Weights of a small GPT-style language model, trained from scratch on English Wikipedia.
Size: 10 layers, width 704, 11 heads of 64 (1 for keys and values), MLP 2816 GELU, vocabulary 8192, 56.3M parameters.
MLP neurons of a small language model. Each row is named by its layer, matrix (up: input weights) and neuron, and shows model dimensions 576-703. Each number is 128 + 24 x the weight over its row's rms, rounded and kept within 0 to 255. Numbers have three digits each.
After each neuron's rows, "fires after" lists the tokens most often just before its 100 highest values on Wikipedia text that the model never trained on. A number after a token or word is its count.

L7.up1644:095142130139104127145165121132102127140122146078155155146116123087112179120076148119156131146096148086125155134126114135140112106156125119161139126117129119127122136103112112114149125126106089108106139163111158131144140130113129097123160190142125129103095162151125138183131160131092129200160123088130116128150163113125135133141096137151185162115117125102111107120139155160112122099122
fires after: " |" 32, " –" 14, "," 14, " by" 5

L7.up129:188135108141135109098129098127140127126193100148104107129089153137113165160109117169113138120201100154096171108133146099103099153148154130107117117144122163089093139125110119165095114143121125111141096064110157154112125125111135189106142135183153162137115096093139149141161120123127097113115122129098148118152134117109112136123089144139192137070124125114117121085158079133141134162134
fires after: " " 50, " |" 7, "0" 5, " (" 5, "–" 4

L7.up816:128136104118122189117147115059155118157133108146110135147143134171146127121126137123135121156119130092117111132094173154152138157095120114139129119116094147135098122096133120109193142121108114154167104121122192128122130078126105132133147102092130089108112089114139105115128145149126152134196138101142129125108132167101138149113129126151136125133131126104125149097114117088089133113149
fires after: " " 40, " P" 11

L7.up16:135156142110147097094156127149125087125119094145146097117076149159152152119145139121136120146123128144132142132118167121123166122137127117118151162130135152119139119123118113118140074134092128102083074139105155117110127114129100141135124110102130154161115145144122071108124151134125118127144134129143132157125161134128120190146092112129157105141119129121116159103098116153119150157086
fires after: "\n" 28, "th" 10, "1" 8, " U" 8, "qu" 7, " F" 6

L7.up2057:145118117145102177118124091118135154139092134155086133147126129089098101155126117146097117137118157152114144095097138129139137145119105116118128174153143139143134086130137117163149096124145116128065102151138144124090114127139128171059178092145103116163119134119146147114070125063121093153136161123146120135125141114127108114096148135132121144111128109141163112131112157106122096125159
fires after: "0" 33, "2" 18, " the" 13

L7.up1703:114173136123124106108123156136121117187147150166151145130131096122105109122191120139127122099130147097160156099126154119132176110107114149090077101117090147102113117137144106126115116089115130141123093127163133110140132115109106113130154101129124118130135135166117132126106132126102148164152142145141135131138141140109118115099095146145122165116137132100157107115152112152097131110086
fires after: " the" 21, " a" 12, " under" 7, " by" 6, " (" 4

L7.up755:151137141098131152118115095088134140128123151104126115105135133123085166164143130135088112128112155200159113113106154121139112129095123128105136137142100129137093106135159120145082148125137118156122152178130123159124105079107152120090118081118119108126152130150133192118130142147158151143105118094131149111134122133101120145118110113139152141090131144104137132115157103151167138096155
fires after: "0" 57, "5" 6, "9" 4

L7.up125:151128150095134141094137124113113152177138092118174145108069195124132122137111122129086127106132151139155126140160142086131161158129155093115111086118144099112073112130139118168141120130145111159067116121167157120104068105176136117156086123142124109161074156119113166149131135130176139146133143058130122139119134151183092128118111138127100142134121156088144144114117099156093119096113
fires after: "0" 41, "5" 6, "|" 5, "J" 4

L7.up510:160089117130124154139154131118114119125110146112104150147149111061118166145165111160175124130141134122132113108138134131111160152086139106130121146153116146134142099133108107128135117115121117129128161117086130093148138157135144092128120113152067131182162187112132114110101116096128138136186121092119154115108157146096103171109152110147150118132124149125136103146110144121099062147096
fires after: "0" 23, "2" 20, "3" 15, "1" 9

L7.up1663:146151107150085134130140162119117120154116154097126136138141101152111132199090116128102158135119163125071110133113133107144164132110094109124115172129130124176064151114136111161119147155163086125131093077116152140165141106136138145145111097093142109173160101191123118156127128151161136138133145140136109141099121150076079142112150100143138136138152125131130155140142110126137112114184
fires after: "." 26, "s" 20, " as" 12, "8" 5

L7.up1780:132089082138135139109117128130141161108117160120096122096109093098168107133119128118126089117134090106157115104135124145113184130129095132127117151155161118104110135092149110133146163069164149088171118091146144130134111151178166142143127148172136100144095103146128133118121138139167066184168120156164101080098108144135143140095112089151119151146097112140135136112144125140103135129115
fires after: " " 47, "2" 8, " con" 5, "," 5, "1" 4, " |" 4

L7.up1483:104123139120106133116071110112094119141106132170169166120115157099153141142136122109121144132159141163180143116140135153108112142130144132114146166131165142122120138114141120152103127139111120137122127092145154134095108099153150118047132096123145116194103162140140111146166131124105126118112171141122115156104126103194121172158115139149096116149149139135134129126144131135130142140125
fires after: "0" 42, "9" 9, " W" 7, " the" 4

L7.up1487:142162071127129108132101127102125128129131182136185136122087157089097102140090109091137161082145143140067124111101152122148191159153149078127121131115161156136133135136150129144115123128135104111134138132109163128168132112160140094115129142117103102160097126127164124129149087152121103131111136147143107136124118130129101119115120119152132116144135124116146144097153130180146075119136
fires after: "," 27, " in" 11, " to" 8, " New" 6, " the" 5

L7.up902:130109125122147155064153114125072158155135101094140103147113138152117147138140105119122086088115115172132146101143127101146190137093103119160116152126124125126088125127154135130164138108082146144132118126143161132119184119139133108143147106132118134108110146153134116156150124179117081142156134110144118120144136155116117121141131069133135093143082103136141126150159131146153115156146
fires after: "\n" 37, "==" 18, "de" 4

L7.up1268:160121175143127174108165104080084161123125126122148120099133151165128186102124088151148112152129183122114107096127108114167117137141171115129099151129124152163124089089136110140172104077140091096110143129095142131133166129129143174160116135123126130159117115148150101151142107120180069141142111100129144129132154124087097141129119089160145144123127145135129151100152151157126096124106
fires after: " " 36, " D" 18, " A" 5, "D" 4, " Be" 4

L7.up616:157167171155147120118126095152139091175079119134140137114117145151115119102100073124135145111169163094134142096128156126126101129157168127097120139143162151108133118135135130133115121107117181132147123118135157147118140139119141150128133101132171097095148093128149115143092148086154149112118154096132167105064113146140097131145110123127148106123137166095094117112137130139110118129128
fires after: " was" 19, " the" 17, " is" 8, " as" 8, "'" 7

L7.up944:121138151140127167089135119131110128155150141132129101136145121103133170145122073164134150118142125169054156116128173171151132104163120115109130151134114138114133119117151098133080146127113084115162098123101142128105150139106175141103110123104129139104114155149144147115153103124133118158145113123163186149147142118106118115161152081112182152108172110126097135131106118135119125083160
fires after: "\n" 67, " " 4

L7.up1190:149118102122087140115125094084131151092119125158126156156165105106107148106081115146114113126132149111138135099126125108124151146148130133157117128111143142127134168110131110119221111111149093110060146150118178112156141099155131115158105139117060131148137126129142130128125107159115104208175149113107118157092149151116123105166154085143119137147148131125118103115124134138105114122100
fires after: "," 27, "6" 12, "7" 9, "8" 8, "3" 8, "9" 6

L7.up2657:183111138104129153100110126165137134133120153146099172141116149120097101159140113116142126112108157133147117105168118115114200141152144086083097111119144137149123161134131112148161107136125182101122091134102106107146162110126152152133160092129091125164139112101156114153106110114154161129125164127165111102091181069116110150129154092124125178140177179143100117105096144150105126181150
fires after: " " 45, "s" 8, " (" 7, " consist" 4, "o" 4

L7.up2301:148089121134126139108124127099115159125130144118126142124152147103105118134102125143127127127140160133134132098125182095179161132123140115112134134131116097166163086147165074184160124115136086123159087096153122145127157158161136146136111093136126101105111147143157124163099132100139092171118118164158168103132159113121109151105081108142140108132087131112117110116148114111141131099108
fires after: " a" 21, " the" 11, " for" 9, "The" 6, " States" 4

L7.up1517:140105122127133157098142096125117118120125127117124130147153099139108154131123148115150103112142110132158158082133177111125192135168120123116115135147121162117145117126127135121124130114147086108131099149127157116170148159183121131100087144089120140096088088147149109163127117169119111123149130122148157141079107135144109125091167119145108145147121121137108109129134109160119045100114
fires after: " " 46, " \"" 23, ")." 4

L7.up2542:121135145107124187136090145154154082123144137140107127128128157119116114090120143114147126099181115137142129094122159121104147075137130129099095141146104179074114117149144115154158136115091148121147119152112142131130121141107098131138110096109104130120123138149096123171096132115092093121137179137167101137113157116103101126157087126118127102116095110105064138099131102174121155105078
fires after: "\n" 99

L7.up1698:109086127098103105126114149105099099133124118154119137122131158136116134162122114206126151157157125133111107113165112126098131112127128099096070132137153153091169135146148098140159109127094144118133104096097125174126209130158146175082148121132156082087133093147143180133104093138154122187106142088143128131110134128137119108148139094126134145125152110120070127115077183109116144128129
fires after: " " 51

L7.up1405:119147132137097158098146158111134140163137075149148098147119144186141190127132148130106105085148123141092159105127152153136138113082081130101122136140164108095134137133099127138145125100084161114148148141143085147175118122109145139169130113140142141125115159127107142150147147105112098157180115091119104158113146101156087129122124095128114101101130113141114119127147115152158110119138
fires after: "\n" 89, "==" 5, " Saint" 4

L7.up1704:167124109122083131144163111105133140114141138103154119134109124112103134165108121119116135138120143109112165075115118100141122099103108120118126142176154167125126138164112066182095122117136082112136109158109103129156158155173068140146118093159100132117163114207114154161130129116164102135103155140114099115092171129106103149160129128134129141128103115126120117114125096160116111124149
fires after: "s" 21, "." 16, "'" 7, " at" 6, " S" 5, " " 4

L7.up2206:137128125158127126128157105143113164153092110127122165149144145138150154094148112139157093117132099098116161101144147072100088150106125138092147147129093105095166118109129075133086132142119158137104187146120140124130122166153141162126149105146127160137144179160137111093145100105141089127155126104136144141141143118153100113135124096146126100114120123112136158110171176157138123098136
fires after: "2" 37, "3" 15, "4" 7

L7.up1831:127143128098093162104126107142105130158103148144124135115081136131116144118107118169164138110104135146130142113123142131180071199149113091107104138100100148113176118113143115131158118108134119128073161119165155155090132144139133142133140124146135139122103151179131104090120148081122126136102166122138147145133141106156085151093133170122150148089091151123116124145158143125148083106121
fires after: "0" 42, "5" 7, " Ta" 4, "-" 4

L7.up2551:121134094120089099111107123104113152141121145157113100126137137132130132162089097174113121145111124084136101136154151127104136094137134119107174176180153161152189140142110108140158118109118089178111135147149135157113099142138135135113144132110103129055151120152143118145174110138162134131098176127142121123138110142117123117131093109148086072125123102120100124096113160106119147136129
fires after: " " 49, " to" 5, "," 5

L7.up2470:123165138130137126116135072102096129120124134109111142124127127145115153120094153130149128136129171159113150151153103131108142098107161130137116145130143144120107120076139114174156146109112141114103145121151131137092124079121106109119097100138093109127143160149099147146108139149139158083146122135145146116126152117148094177122142094143141148121130139112121113119129116149096126117099
fires after: " |" 46, "|" 15, "." 11, "," 9, ":" 7

L7.up1160:155062092129120132114141152104130132144136120075159114118087119111108154173105130105134132111130149143159107118162200117117154102144129103147130148113152185121131157149161123112156119064136121171109119118106147129167108102152144138115136070095134112168089086167168160122130095144108123141134163122134102139098169131138102135131136138157122136117150161136096112114108155170118106158089
fires after: "9" 39, "s" 15, "-" 5, "ro" 5, "1" 4, " Once" 4

L7.up1941:153163125110153131103124109132097120145141137115140083136156172174087139100121095181149092112156173123165118142172144150104102142085138113141110105152154093109125098126117094136137156102115129154109143147125094116145126147142210117135167132103139136183128119158160156151096139137119114131144149122154128126127161118105120117101095098125148135134146131082056147091126099122142121125080
fires after: " " 33, "–" 14, " and" 11, "-" 5, "." 5, "ce" 4

L7.up59:145144147136118131108129112136114129126167132133129151094144131108120139153161158141127133142124155136144111141158120159150134096125167117102125132141108085130152146126144127168108125097110135186099110131125154119136127114165106133123124102116113094133146144155134143125143142144139131137117154135154129123077143127113089161163133129126132088096176157130127100086126106132192105178157
fires after: "-" 19, "s" 16, "er" 6, "ton" 5, "0" 5, " Lynch" 4

L7.up599:136155149079133112135162135098128097146125125135128114143126126132120090100116141102159132144155144112163134123144135119114187134091117118141147154126093136105150121160099125116144136116143101089071105114095088134140110157147123112159129162126112133124147093116145137145149117124094134110146114152150148138101103128100138149132091116142192132131102138124150080107130161117133119152151
fires after: " " 33, " an" 6, " and" 5, " Tu" 5, " Ca" 4, " a" 4

L7.up758:182108147121121113137122154134120124114143147144150163096166123122108136134100127107134167102116139129067177115146174137099170127141126112125138114147090161110066142160138132161150120152147113100106126142121154174126139129149213152151110098139126149135116140133113138146127120122162146113109152125086137113121117140125122127081139149154126131077124131123156106130154129158134122085112
fires after: "." 20, "," 14, "-" 11, "/" 6, " |" 5, " " 5